config.toml
num_attention_heads = 8
num_key_value_heads = 8
vocab_size = 8192
norm_place = "pre"
norm_eps = 1e-05
positions = "learned"
attn_scale = 0.125
init = "normal"
init_std_qkv = 0.0305
init_std_up = 0.0436
init_std_down = 0.0436
max_grad_norm = 2.0
schedule = "wsd"
MLP neurons of a small language model. Each row is named by its layer, matrix (up: input weights) and neuron, and shows model dimensions 256-383. Each number is 128 + 32 x the weight over its row's rms, rounded and kept within 0 to 255.
After each neuron's rows, "fires on" lists the tokens most often at its 100 highest values on Wikipedia text that the model never trained on.

L6.up1913 [132 108 122 153 134 124 130 107  97  86 141 129 132 105 142 130  88  76 183 110 162  84 140  81 187 115  68 135  96 150 159 143 126 110 112 144 169 100  47 112 104 146 158 169 129 155 144 183 124 155 107 104 154 131 103 128 140  81  79 185 157 144 148 100 103 124 119 151 111 172 165 107 128 125 128 161 141 187 132 134 107 152 118 170 146 151 123 134 134 108 155 136 104  62  97 151  96 122  37 136 121 101 103 156 128 141  58 114 110 152 176 105  69 117 135  68 177  98 138 183 157 162 110 123 130 116 130 128]
fires on: " |", ",", "1", ".", ";", "/"

L6.up1523 [114 189  77 123 152 117 155 100 152  92 113 179  53 146 182 151 154  97 158 125 149 100 113 135 161  76  93 144 109  92 137 158 120 147 139 227 162  78 140 113 125 163 155 134  86 150 146  94 144 145 122 143  74 107 104 178 119 132  64 114 108 145 181 107 117 139 147 102 142 167  69 126  68 116 141 175 207  97 109 156 161 180 110 143 103 156 128 142  75 111 140 119  78 133 141 138 115 205  66 154 101 159 103 142 105 111 141 158 120 145 142 144  96 140  86 146 137 132 148 171 151 152 122 140 155 154 178 158]
fires on: " |", ",", "|", "8", "\n"

L6.up125 [128 156 124 105 130 107  38 118 145 103 112 156 149  91 153 155 126 125 162 159  99 102 144 181 105  81 199 100 161 109 104 133 126 155 155 161  98  71 147 163  88 174 178 168 123 172 106 131 108 116  74 156 159 129 147 157 131 126 123  91 168 157 105  85  49  86 104 109 130  70 102 111 148  96  80 112 158 156 121 135 134 165 159 112 131 121 215  93 113 109 177 115  97 122 150 135 163 167 150  77  91  67  83 158 113 177 109 133 160 138 114 205  92 165  76 163 131 134 174 174 118 151 195 134 126 131 144 171]
fires on: ",", " that", " of", ")", "),"

L6.up437 [143 141 144 106 149 168 101 113 151  94 185  96 103 163 122  85  94  75 143 139 101 141 161 157 127 141 138 170 121 152 172 134 183  98 172 114 150 106 110 127  59 183  78 207 110 124 111 127 134 101 111 133 151  99 193  81  70  87 147  85  70 162  96  95 129 161  64 157  53 160 110  84 153 156 120 170  99 132 187  86  89 142 201 141 158 171 106  95 158 109 135 118 144 101 121 215  57  84 141 106 137 119 139 108 131  52 120 134 116  56 193 152 121 157 145 161 138  94  78 119 142 117 121 184 110 106  65 103]
fires on: "---|---|---|---|", "e", "m", " However", " was", " |"

L6.up1748 [131 184 232 136 101 109  59 105 142  72 135 105 135  90 164 163 114 164 101 198 101 187  97 105 133 119 118 129 118 166 111 118 163 192  87  90 111 120 135  57 128 128 119  90 128  73 106 116  93 118  99 128 109 129 137 156 118  84 132 130 135 204 103 169 180 106 162 115 160  39 142  83 140 189 156 119 131 145 103 159 100 136 149  65  62 130 182 190 140  90 146 153 125  85  96 176 150  68 114 118 123 123 129 159 125 170 133 199 128 124 162 145 109 113 122 142 127 158 158 101 112  99 189 122  74 169 146 138]
fires on: " of", "s", "ing", "ed"

L6.up700 [191 185 117 159 154  78 152 176 106 236 110 131 107 102 106 129 102 107 129 136 157 169 103 201 157 199 156 108 116  69 118 156 180 133 146 142 143  64 108 133  99 168 100 147 131 146 172  94 151 119  84 167 132  88 128 123  66 124 121 130 139 121 171 119 127 139 146 167 120 129 157  44 131  76  67 154 103  78 120 105 119 140 225 136 140  72 101 114 155 136 136 133  92  94 138 116  72 112 216 122 100 112 147  73 112 117 119  87  96 144  88 165  99 179 126 112 104  92 137 153 152 146 143 155 141 125 118 108]
fires on: " |", " ", " (", ":", "ed"

L6.up699 [122  86 175  72 144 141 149 183  81 166 145 174 108 112 166 100 153 150 119  75 108 203  76 132 155 126 131 113 178 113 159 126 117  90 173 109 122  98 128  64 174 142 107 162 172 102  96 129  83 198 186 206 146 134 136 129 117 170 119 133 126 172 121 155 168  79 140 133  62 148 153 166 111 141  84 140 170 117 114 121 147 181 114 140  70 116 129 102 143 114 120 106  95 214 100 123  93  79 126  93  83 124 131 146 128 200 100 199 106 128  87 105 126  77 210  76  79 127 178 131 146  78 131 135 138 153  78 160]
fires on: "s", "-", "r", " and", "d", " |"

L3.up1114 [ 72 130 154  74 118 215 168 210 118 139 209 142 173 171 138 179 136  77  99 121 146 123 149 135 138  72 105 162 127 151  42  86 151 117 114 142 127 147 149  93 144 122  81  92 165 162 117 116 108 136  95  97 178  97 147 133 146 128 175 165  62 145 131  88  88 136  87 127 138  71  82 111 176 132 102 142 128  32 123 118  93 104 134  85 144  58 110 103 149 138 113 136 161 196 121 197 213  85 182 160 136 154 133 153 140 161 151 122  55  36 134 105 137 131 170 154 136 136 137  91 119 119 130  92 124 108  83 170]
fires on: " ", " |", "–", " States"

L6.up1971 [195 133 135 134  94  71 137 134 159 156 165  83 104 111 117 117 108 158 149 104 143 209 123 131 147 147 130 113 122 178 100 121 167  63  94 100  90 118 165 103  63 174  97 121 131 189 138 153 141 135  89 123  99 145  93 168  94 101 123 113  54 131  80 142 108  77  95 146 128  75 125 108 105 139 162  73  91 133 176 139 124 151 103 119 118 138 192 157  67 154 111 167 132 164 122  97 148  71 119 115 166 137  90 111  62  70 142 146 163 112 188 133 171  77  76 162 124 124 154 145  69  57  94 172 100 151 129 123]
fires on: " as", ",", " by", " in", " on"

L6.up588 [111 195 168 146  85 106 112 179 158 130  97 120 147 181 105 159  84  75 110  69 108 109 200 130 166 163  94 117 125  91  70 129 149 118  92  89 170 168 118 155 117 153 162 112 104 108 138 133 144 162 164 107  86 168 102 128  93 121 178 134 108 149 157 182 146 151 172 189 114  98 164 128  92 135 101 167 126  51 149  89 171 147 116 132 179 134 150 107 164 123 137 160 129 101 139 127 167 161 151 141 144 151 105 161  42  92 122 155  96  52  75 162  76 130 136 153 118 153 133 123 115 103 184 153 145  94 140 125]
fires on: ",", ";", " and", " |", "\n", " "

L6.up1721 [ 97  71 118  65 101 137 155 142 143 142  84 119 103 155 184 169   7  80 163 147 142 120 160 179 138 107 114 101 141  90 104 110 162  95 133  88 135 133 124  99 133 205  99 149  41 112 115 162 131 159 144 127  97 140  76 101 123 132  97  96 131  89 155 129 163 115 180  88 149 146 152 112 165 150 133 123 147 142  87 101 134 133 106 133 134 166 128 134 149  94 185 140 125 134 146 146 150 133 174  86 131 167  75 114  84  28 178 160 124 108 109 146 111 136 110 152 107 170  50 152 155 153 198  84 120 115  93 162]
fires on: " and", ",", " with", " but", " later", " as"

L6.up1398 [107  61 129 149 125  89 177 168 143 127 144 133 108 135  96 135  61 102 102 130 130  76 142 152 137 110 133 134 143 100 186 150 141 116 174 154  95 132 159 172 166 160 105 123 161 131 110 149 111 104 137 172 142 159 209  70 132 113 126 132  92 168 117 107 152  83  77 149 107  95 120 132 149 125 122 124 101 120 198 124 128 146  79 136 110 165 137  97 140 114  93  76 107 114  95 100 122 187 197 155  92 161 147 117  97  55 101 135  88 155 107 166 108 137 109 116 165 191 118 132  97 128 153 141 164 112  54 138]
fires on: "s", "e", "es", "m"

L6.up959 [ 71 157 123 121 153 166 159 106 157 115 130 129 128 175 178 140 109 167  72 129 158 150 132 136 160  78 157  95  95 129 117 132 158 168 139 170  91 145 175 139 160  90 106  91 138 153  91 138  69 114 110 130 124 112 127 163 181 108 125 124 128 116 131 133 116 152  82 121 111 159 175 149 131  65 151 156 142 138 189 106 133 173 114 105 124 151 155  94 138 140 147  97  79 126 111 166 131  95  94 127 164 156  93 113 163 130 126 169 111 142 129  31 135 201 139 116 146  91 139 124 148  94 157  92 148 140 113 164]
fires on: "b", "o", "m", "ir", "ac", "c"

L3.up813 [120 131 159 137 122  65 101 117 129 176 108  85 152 120 130 215 139 141 142 141 192 129 131 126 199 123 106 148 110 154 117  88 144 177 160 192 105  77 147 142 114 167 105 109  96  60 132 133 157 151  99 146 123  97 153 112 130 116 153 113 138 112 134 101  87 137  65  75 128 194 110 145 104 102 127  93 169 172 117  96 138 173 210  96  86 156 183  72 158  84 186 135 109  55 171 180 173 146 119 122 123 124 126  65 130 101 124  93 163 139  99  97 135 250  99 142 136 142 123 100 156 115 129 109 107 123 157  60]
fires on: " |", ":", ",", "):", "),"

L3.up1197 [101 163 117 121  87 159 205 132  77 179 146 169 135  92 110 129 136 170  62 144  97 158 118  92 115 171 118 120  99 140 130 146 114 124 194 163 140  88 161  77 208 136  76  92 148 187 203  74 170  75 108 132 101 137 168 129 156 114 112 107 148 131 117 139 127 142 129 144 102 121 153 144 144 132 128 101 170 204 134 115 113 147 102 175 151 131 122 159  92 107 101  98 136 123  96 170  90 126 119 147 148 138 139 118 135  99  99 120  53 180  66  93 101 102 132  71  56  82 133 138 133 135 128 116 103 169 174 128]
fires on: " is", " place", " was", " hold", " |", ":"

L6.up760 [128 125  67 115 159 138 127 127 117  80 100 133 118 171 132 121 116 102  88 155  78 113 107  98  99  79  59 101 107 170  84 120 124  97 123 168 112 115 118 137 114 112 147 112 139 107  98 152 163 136 122 154  65 122  98 107 108 159 141 120 157 167 152 111 168 141 128 108 177 137 133 152 183 140 126 134 130 168  62 154 162  78 166 122 167 147 149 164  71 117  94 161 128 119 202 171 141  73 142 102 101 166 135 183  46 188 146 130  87 146 105 151 141 110  62 153 124 142  88 140 120 130 115  44  93 147 174 151]
fires on: "s", "en", " in", "ion", "n", "ing"

L6.up797 [126 158 134 156 152 114 126  84  99  92 128 122 180 139 108 108 121 216 140 117 149 138 125 140 126  68 114 118  98 172 169  90  76 117 191 144 110  91 138 180  94 156 128 132 133  78 153 113 161 110 141 126  77 116  92 177 183 119 160 201  56  93 140  98 127 153 120 104 153  75 114 160 109  87 116 104 189 176  48  91 131 120  86 116 146 142 137  94  72 121 125 124 113 135 115 118  93 103  96 118  91  87 142 116 132 150  83  83 162 127 143 112 175  95 118 141 105  90 157  94 139 159 106 125  84  75 145 127]
fires on: "s", " of", " the", "\n", " at", " "

L6.up1978 [137 105 164 126 113 129 143 114 147 139 145 117 159 123 115 149 103 130  84 137 139  95 104 135 151 114 107  90 143 126  94 122 115 125 144  97  98 160 151 131 155  98 138  97 127 125 115 107 146 184  98  78  69 119 140 102 214 177 159 115 162 140  55 101 201 161 144 163 133 123 101  85  80 136 149 147 169 112 147  73 141 115 139 117 104  99 217 132 105 119 113 149 120 174 166 134 148 146  95 127  64 108 142 126 118 187  83 126 126  82 127 149 110 116 133  88 106 174  99 211 153  98 160  72 103 111 164 153]
fires on: " and", " the", ",", " of", " or", " ("

L3.up1208 [146 150  98 137  88  56 122 103 116  78 150  92  97 113 148 151 115 101 160  83 170 129 140 137 104  93  95  65 191 119  96 142 106 185 127 144  91 110 102  96  81 142  90  69 132 133 131 106 105 152 226 160 155 134 152 193 130  99  68 167 129 100 104 132 113  82  43  65 168 158 124  94 135 114 104 109 147 133 104 146 153 196 136 126  96 123 211 110 129 167  87 132 147  99 153 135  63 140 152 125 165 143 155  94  91  74 110 142 142 160 145 111  98 126 155 148 133 135 127 177 189 165 165 108 183  48 200 105]
fires on: ",", " to", " and", ":", " for", " as"

L6.up1269 [150 152 125 136 159 167  76  89 148 109 140 182 176 132 102 109 151  72 102 100 115 172 177 146  72  81 112 131 168 153 112 140 145 155 189 129  91 101 173 101  94 129 145 114  87 120 139 108 111 196 135 188 127 180  94 159 234 116  99 122 172 154 196 135  63 147 163 140 148 163 144 107 187  99 124 111 149 108 110 168 145 137 130 169 101  98 111 145 164 151 129 102 126  84 167 165 106 112 130 109 133 109 134 127 157 125 125 108 163 174 160 127 167 161 107  86  85 136 183 146 169 127 166 130 110  74 145 142]
fires on: " of", " no", " in", ",", " |"

L6.up278 [131 156 115 136 131 119  70 124 111 158 110 144 138 172 163 107  94 148  59 165  99 178 100  61 128  77 138 107 122  91 166 113  81 117 123 170  77 143  47 110  60 129  48 123 100  92 129 187 100 124 145 159 135 165  93 146 109 134  87 113 122 125  68  96 138 131  82 122 154 121 136  47 141 156 147 165  96 148 149 106 182 136 110 123 175  55 165 124 146 130 127 117  68 148 138  86 125 139 108 132 124 122 131 124 157 150 119  78 118  97  87 134 132 181 133 136 134 106  75  77 154  99 121 143  73 169 145 145]
fires on: "s", "ed", "ation", "ing", "ly", " it"

L6.up991 [ 45 157 124  98 172 133 177 102 133 117 148 191 151 157 108 146 136 153  90  68 165 109 151 140 143  80 139  96 122  52 136 169 134 115 185 159  95 127  89 157 129 116 152 204 188  91 159 105 110 126 108 148 140 142 182  70 153  92 122 170 106 158 104 122 173 160 122 154 117 179 116 108  98 152 130 156 161 145 134 148 192 170 183 127 154  85 159 146 113 114 127 136 114 146 111 147 110  98  33 179  59 140  83 160 104  60  74  96 133  95 118 107 123 198  99  75 114 146 125 134 128  79  92 161 133  98 107 128]
fires on: ",", " |", ")", " years"

L6.up237 [142  91 153 121 163 141 106 109  66 137 106 115 164 110 122 122 113 157 118 111  82 133  98 131 153  59 129 147  73 144 144 171 163 124 151 170 110  79 134 153 102 160 128 124 123 123 137 117 119 124 184  56  62 199  84 143 111 105 137 106 123 163 119  66 168 196 107 104  94 111 165 138 104 119 159  75  81 165  64 152 149 129 126  89  75 105 126 151  89  78  97 152 162 149 137 148 146 112 131 129 110 156 137 104 158 154 161 145 104 184 110 147 113  93  68 135 168 112 147 152 130  58  83 148  60 127 168 142]
fires on: "s", "ure"

L3.up1436 [ 96  50 170 111 175 148 151 185  83 162 119 141 213 147 133  66 138 130 200 121  77 138 154 141 112 142 128  74 143 125 165 152 115 151 141 165 141 151 157 126 142 121 124 122 181 122 113 111 177 139  80 172 139  92 181 129 121 137  79 165 167 118 120  93 135 156  93 106 158 117 125 131 137 122  98 117 139 137 131 129   9 103 100 170 150 181 133 129 134 155 133 100  90 145 108 144 133  90 133 142  92 159  88 138 114 110 145  93 106  75  83  86 130  89 174 157  88 137 105 116 117 143 133 119 107 104 102 136]
fires on: " |", ".", "\n"

L6.up931 [111 152  93  96 105 128 201 178 115 123 108 162 123 133  94  85  79 150 131 117 178 148 169 145 115 107 110  90 128  76 125  77 140 104  91 145 142 144 140 107  74 105 192 120  89 100 133 114 147  85 153 129 105 154 128 137 115  88  72  59 135 104 151 189 132 110 125 167 162 158 162 145  89 141 132 166 152 180 149 101 137 175  72 140 104 139 143 212 135 138 112 115 104 160 156 126 157 163 150 143 117 135  57 124  64 140 131 118 144 151 146 134 161  40  99 190  95  82 132  91 116 129 164 144 103 123  96 154]
fires on: "\n", ".", " |", "See", " later", ","

L3.up1981 [122 157 170 110 140 158 165 141  82 134 185 125 138 136 132 163 168 190 101 146 152 117 117 106 129 112 148  91 128 100 134 139 128  81 132 204 146  71 104 133 131 185  71  86  97 103 108 108 141 137 105  96  89 171 189 106 118 119  95  97 173 118 106 135  95  87 121 125 105 108 125 110 171  92 117 100 129 174 119 111 121 136  87 136 128 140 132 146  84 142 121  91  94 157 138 105 121  79 121 152 122 141 151 111 107 195  72 121 129 112  96  63  91 136 185 134  75 170 137 127 134 122 160 137 107 154 163 153]
fires on: " is", " for", " place", " was", " also"

L6.up1891 [183  78 167  93 150 103 112 127 164 142 182 132 153 114 112 128 196 135 163 112 138 108 128 130  75  78  64 179 174 170 128 156 128 177 189 170 156 119 106 107 156  85 162 168 118 174 137  97 118 133  68 134 139 189  63 173 132 149 131 120 160 174 145 102 160 128 156 121 151  86 167 161 117 143 152 169 226 137  98 123 125 151 119  78  91 132 102 119 113 167 151 107 133 154 169 154 135  97 145 135 115 135  40 145 179 122 131 118  95 117 135 111 162 139 136  96  81 204 167 103 138  96 129 143 158 158 105 111]
fires on: " of", ",", "\n", "4"

L6.up933 [ 96 138 137  86 129 159 150 126 165 140 102 136 114 164 147 178 121 121 164 136  96 177 184 182 134 138 130 131 178  98 101 137 101  87 140 108 123 157 136 127 144 118 128 169 146  97 118 120 104 191 128 135  53 163 152 101 137 142 136  96 121 129 156 126 140 179  96 127 101 146 143 131 121 146 152 128  79 101 131  65 138 132 108 107 151 136 143  96 174 114 156 115 183 148 131 150  73 183  77 117  94 160  79 157  62  60  82 151 133 121 100 127  71 178 174 139 153 139  89 134 148  85 172 151 148 120  98 135]
fires on: ",", " and"

L6.up27 [109 158  71 105  89 125 119 155 160 146 144  83  88  79 111 142 157 109 155  65 118 103 138 119 173  90 162 140 178 119 149 155 126 137  56  28 103 106 141  89 126 124 120 124  66 158 135 135 107 169 208 107 128 161 146 155  94 172  23 137  60 149 144 152 191 144 103 102 166 126 101  72 121 130  55 168 156 104 135 112 142 108 113 122 136 136 140 117 129  95 158 131 155  88 179 153 103  93 134 148 116 183  77 112 117 117 125  73 168 153  88  91 105 134 111 101 141 136 112 164 127 153 168  78  80 104 115 162]
fires on: ",", " and", " was", " were", " is", " in"

L6.up1345 [ 78 154 137 144 166 118 106  97  79 139 163 119 121 167 122 170  93 139  90 148 169 158 148 115 157 128 138  64 136 151 118 104 129 132  95 103 142 152 118 144  96 144 144 136 150 136 108 115 124 140 115 169  89 156 115 103 131 160  79 138 118 123 104 129 141 138 106  59 144 134 115 131 144 156 130 149 146 133 141 165 100 130 194  50 122  67 112 116 126 146  72 134 122  77 186 160 163 102 108 132 159 147 148 177 115 162 114 151 171 136  46 123 174 196 150  86 139  43 159 142  90  97 178 143 176 149 135 164]
fires on: "s", "se", " of", "le", "d", "at"

L6.up113 [142 153 195 141  90 113 142 171 168 114 115  65 124 135 164 112  63  97 158 135 150 181 181 152  96 155  75 189 154  98  67 104 102  98 127 115 112 149 132 179 135 162 103 134 145 110 135 133 104  96  79 187 100 117 130 108 184 164  74  78 119 113  76 143 110 165 154  99 112 164  70 135 164 117 116 123 129 173  82 122 164 115 175 121  79 122 171 129 102  95 153 139 159 103 119 144 140 118 146 101 114 117 160  87  87 170 151 176  85 173  85  92 107 149 129 176 124 175  60 103 126 110 134 118 113 181 129  94]
fires on: ",", " and", " ", " that"

L3.up1978 [130 152 106  74 159 217 206 141 185 147 173 154 149  96  99 148  49 150 155 157 136 188 163 116 185 114  79 122 160  91  76 141 133 115 145 141 121 166 136  94  88 117 114 140 176 110  67  81 159 139 118  82  75 129  96 126 121 109 112 114 107 174 127 167 115 164 126 161 147 162 136  96 112 119 148 148 112 189 118 191 130 147 178 124 169 114 142 125 142 158 101 118 131 163  99 156 106 165 101 142 118 132 122  66 182 128 135 110 198 134 104 108 154 142 107 152 120 134  76 104 142 101 127 110 104 129 104   7]
fires on: ",", " |", " recently", " it", "che", " feet"

L6.up1438 [153 144 112  53 155  36  82  72 100 156  95 159 115 128 181 142 159 123 147 118  67  72 164 137 148 108 124  97 136  89 137 136 122 130 117 148 139 179 173 107 205 126 126 138 132 173 132 156 129 100 157  83 122  86 129 146 188 156 176 163 168 133  97 142 166 125 163 133  53 200  90 116 110  70 105 114 147  63 148 138 147 140 131 112  78  96 114 141 127 123 153 121 215  82 129 155 112 110 117 118 131 115  62 166 136 168 127  83 163 123 121 107 139 138 159 132 120 210 186  91  72  92 112 110 114 134 106 128]
fires on: " and", " of", "nor", " from", " |"

L6.up166 [132 127 174 110  80 143 131 134 159 126  93 121 129  84  99 117 126  56 110  97 170 109 142 161 161 121 170 140 150 176  87 150 145 121 168 140  64 143  90 132 127 131 102 132 105 140 160 162 150 149 106 160 116 120  72  95 144 179  99 133  85 158 115  61 113 184 120 144 150 102 209 127 133 108 126 110 172 164 140 133 146 151 108 134 122 105 142 158 120 174 108  96 170 120 171 127  63 194 118 127  97 120 125  95  73 120 154 149 129 190 109 157 124 139 100 127  95  77 151 137 155  70 162  97  84 139 152 143]
fires on: ",", "s", " and", " |", "ing", ";"

L6.up1086 [129 135 138  65 143 101 158 142  91 104 110  93 168 102 105 153  71 114 163 135 160 154 167 124 158 119  90  58 119 124 126  90 121 149  99 125 125 117 151 162 105 148 146  79 120 147 203 179 188 141 102  90 132 127 123 152 133 139  86 116 108 137  86 181 149 140  92 144  92  98 108 110 113 143  70 126 195  94 134 158 157 149 124 101  99  19 128 163 121  76 145 172 158 109 126 113 145 115 124 141 130 173 158 164 148  72 146  61 156 147 153 120 184 124  91 120 144 149 110 171  67 124 140 117 147 138  43 125]
fires on: " of", "ed", "=="

L6.up434 [133 140 175  82 133 170 146  46 125 108 169 118 181 110 151 143  98  69  93  99 147 114 137 167  84 117 127 186  96 143 112 144 123 178  75 152 170  97  87 135 120 172 134 120  73 114 122  99 136 125  96 139  96 116 163 123 132 138  77 142 168 128 109 106  65 162  86 170 142 103 181 129 169 117 111 112 185 137  90  89  92 133 172 121  92 102 178  66 117  74 151 178 152 112 108 149  51 139  98 108 137 122  87 145 148  85 114  94  84 107 138 112  97 119 162  88 101  97 103 145 181 103  83 128 102 127 228 145]
fires on: " |", ",", " ", " of", " /"

L6.up1901 [125 106 152 124 190 139 113  73 153 134 164 106 178  99 135 184 131 144 118 154 165 162 137  87 217 166  93 122 142 175  95  98 202 205 109 105  61 160 239 123 190 102  94 173 151 152 118 158 116 184 146 119 104 133 135 160 153 196 130  93 135 131 121 104 111 114 118 102 135 109 138 164 164 147 134  85 173  81 108  36 103  58 139 116 133 138 150  87 106 113 121 189 160 124 119 105  86 181  99 116 113 130 175  55  92  95  82  73 148 142  67 120  73 126 157 152 142 134 130 142 162 124 119 130  94 118  98 182]
fires on: " and", " the", "ly", "y", "–"

L6.up1510 [150 181 125 108 105 161 111 131 130 147 116 123 103 156 135 162 175 124 157 149 111 115 100 161 140 144 137 130 167 111 125 125 126 170 154 120  91 153 156 118  88 177  82 140  60 111  78  69 120 127  75 120 126 138 127  97 142  99 128 121  64 150  39 103 165 102 109 119 114  98  93  91 139 136 154 143 137 132  98 139 153 177 109 137 110 124  76 185 126 100 140 142  81 115 127 114 147 155 134  71 128 108 147  97 130 125 135  97 147 154 134 160 149 117 145 119 118 162 138 140 133 109 181 161 151  95 149  63]
fires on: " of", " |", "-", "ing", "ed"

L6.up1694 [115  98 176 158 167 118 127  62 102  85 170 127 155 107 103 163 166 108 143 151 187 158 144 166 159 203 159 130 132 139 108 119 110 164 125 160 132 119 142  85 150 157 104 124 138  72 105 155 124 204 102 150 126 107 105 148 123 178 116  83 150  69 136 132 157 125 122 132 166  88  92  92 131 134  99 110 114 132 117 133 196 133 143 146  74 161 130 210 154 160 137 136 161  87 137 105 168 122 138 139  98  92 105  91 121 181 133 121 150 118 143 105 172 144 178 117  97 115 106 129 213 116 148 152 113 125 188 102]
fires on: ",", " and", ":", "e", "ew"

L6.up1762 [172 135 126 159 164 125 113 107 100 128 124 133 215 159 124  99 116 125 177 146 147 154 111  81 136  92  99 172 173  91  95 100 104  65  99 153  96 124 178 134 147 124 131 132 186 162  71 128 143 161 104 143 158 170 180  67 140  85 124 155  20 185 105 135 142 104 195  70 172 119 112 106 109 135 148  85 161 153 168 106  83 149 161 123 161 123 127 154 192 137 198 129  75 118 111 141 136 136 139 144 122 119 125 155 112 126 107  87 102 164 144 165 153 126 127 175  43  92  85 161 169 151 183 120 114 115 142 101]
fires on: "s", "es", "ions", " that", "aries"

L6.up1688 [163 111 118 150 134  63 104 123 123  91 147 215 201  98 138 161 185 183 114 167 117 110 134 138  80 133 162 100 103 146 148 112 106 132 145 111 141  98 145 124 135  82 137 141 115 156  54  61  74 152 106 155 144 109 151 117 178 102 143 113 105 123  77 128  94 121 115 130 143  86 141 123 164 155  91 134 189  52  68  98  99 118  76 171 131 148 176 135  87 170 127 130 167 128 150 104 177 109 146 166  87 145  91 111 103 127 151 155  61 171 140 114 123 147  99  82 147 127 172  72  87 160 153 131 145  99 120 148]
fires on: ",", ":", "-", " ", "ura", "/"

L6.up526 [158 138 206 167 149 134  91  98  93 166 119 158 151 149 117 195  93  93 115  58 154 134  66 116 114 138 137 172 115  89  99 100 141 104  68 137 158 121  89 124  88 133 113 120 148 139  99  98 170 158 122 180 157 129 116 174 180 124 140  99 126 178  97 162 109  74 142 152 107 134  95 105 111 144 138 138 111 173 112 155 112 116 146 145 141 144 140  86  77 160 182 103 167 132 176 135 127  97 107 120 135 136 175 158  91  68 108 139 138 177 169 126 143 128 149 164 104 144  94 187 158 108 151 118 126 116 108 117]
fires on: "ion", "ing", "s", "ions", "tion", "sion"

L3.up1089 [111  57 190  73 106 187 197 148 159 141 130 179 157  75 174  91 115  94 161 105 137 201 143 154 116 154 176 115 168 156 126 140  86 133 149 107 109 120 181 129 151 168 115 131 199 154 104 149 140  69  55 138 112  72  99  87  92  60  72 134 144 157 131 124 120 171 106 101  98  98  82 129 144 149  56  86  94 135 104 139  96 138 183 136 141 111 140 105 172 148 112 158 125 165 134 114 161 141 120 122  89  57 133 106 123 142 132 109 108 115  98  82  81 138 146 143  58 128 137 139 154 133  85 162 122 125 154 151]
fires on: " |"

L3.up1047 [117  65 104 167 158 136 131 138  89 163 120 152 161  99 180 169 103 144 158 133 133 150  90 139 114  90 114 136 154 124  85 105 161 123 197 125 153 114 140 136  98 154 111 143 145 155  95 113 143 108 123 148 166 125 158 176 108 143 124 169 121 209 145  78 142 151 124 130 116 108 188 116 117 120 131 110 150  72  70 148  85 137 146 146 132 135 145 152 160 105  93  96 105  66 139 139  58 100 119 111  58 130  98 128  82 137 155 155  79 168  91  92  55 195 130 179  61  73 131 126 133 170 142 152  96 143 114 108]
fires on: " |"

L6.up775 [122  73  93  63 149 178  78 167  90 142 110 130 151 118 125 167 107 120 139  90 109 129  81 141 118 167 127 112 106 127  99 112 102 115 128 161 136 147 171 130  88 115 150  95 162 173  96 109 140 145 143 137 158 136 143 154  58 194 110 171 110 149  93 176 109 113 115 137  87 189 117 135 111 176 161 197 152 133 168 145 201 144  94 109  98 182 125 126 100 159 161 169 122 164 112 123 151  83 147 132 120 128 108 139 168 120 137 169  74 113 163 104 166 117 198 140 106 110 136  91 109 126 153  60  93  66  98 159]
fires on: "-", " and", "al", ",", "ic"

L6.up1422 [129 155 136 153 149 134  97  88 151 127 189 107 130  74 108 135 118 169 147 210 177 132 161  82 128 169 143 120 122  83 149  99 115 128 105 136 118 171 104  66 146 192  52  94 153 186 106 137  79 131 162 135  89 124 153 133 187 167 140  75  89 139 140 114  97 117 106 126 125  64 168  83 162 113 105 104 120 139 118 159 157 113 106 133 152  95 147 146 124  89  96  88 125 178  95 137 127 155 126 136 124 108 162 139  99 100 104 193  97 136 160 170 185  96  87 112  59 141 105  72  70  83 146 120 146 155 135 182]
fires on: "ing", " of", " about", " as", " on"

L6.up1325 [126 189 106 177 181  85 137 169 109 180 144 212 132 146 125 166 108 143 120 127 128 154  76 145 106 101 110 142 178 112 176 172 114 173 121 133 111 121 118 124 115  88 131  94  65 199 173 102 108 164 136 121 144 146 101 123 158 124  95  90  73 187 105 125 113 113 109 177 151 111 112 180 123 172 131 108 110 136 125 161  40 147 101 117 183 127 142 128  55 173 146 136 118 106 183 175 166  56 119 117 129  98  68 160 134  55 106 101 158 122 140 152 158 143 137  98  97 108 135  79 201 114 106 144 128 115 123 127]
fires on: ",", " was", " |", ":", " "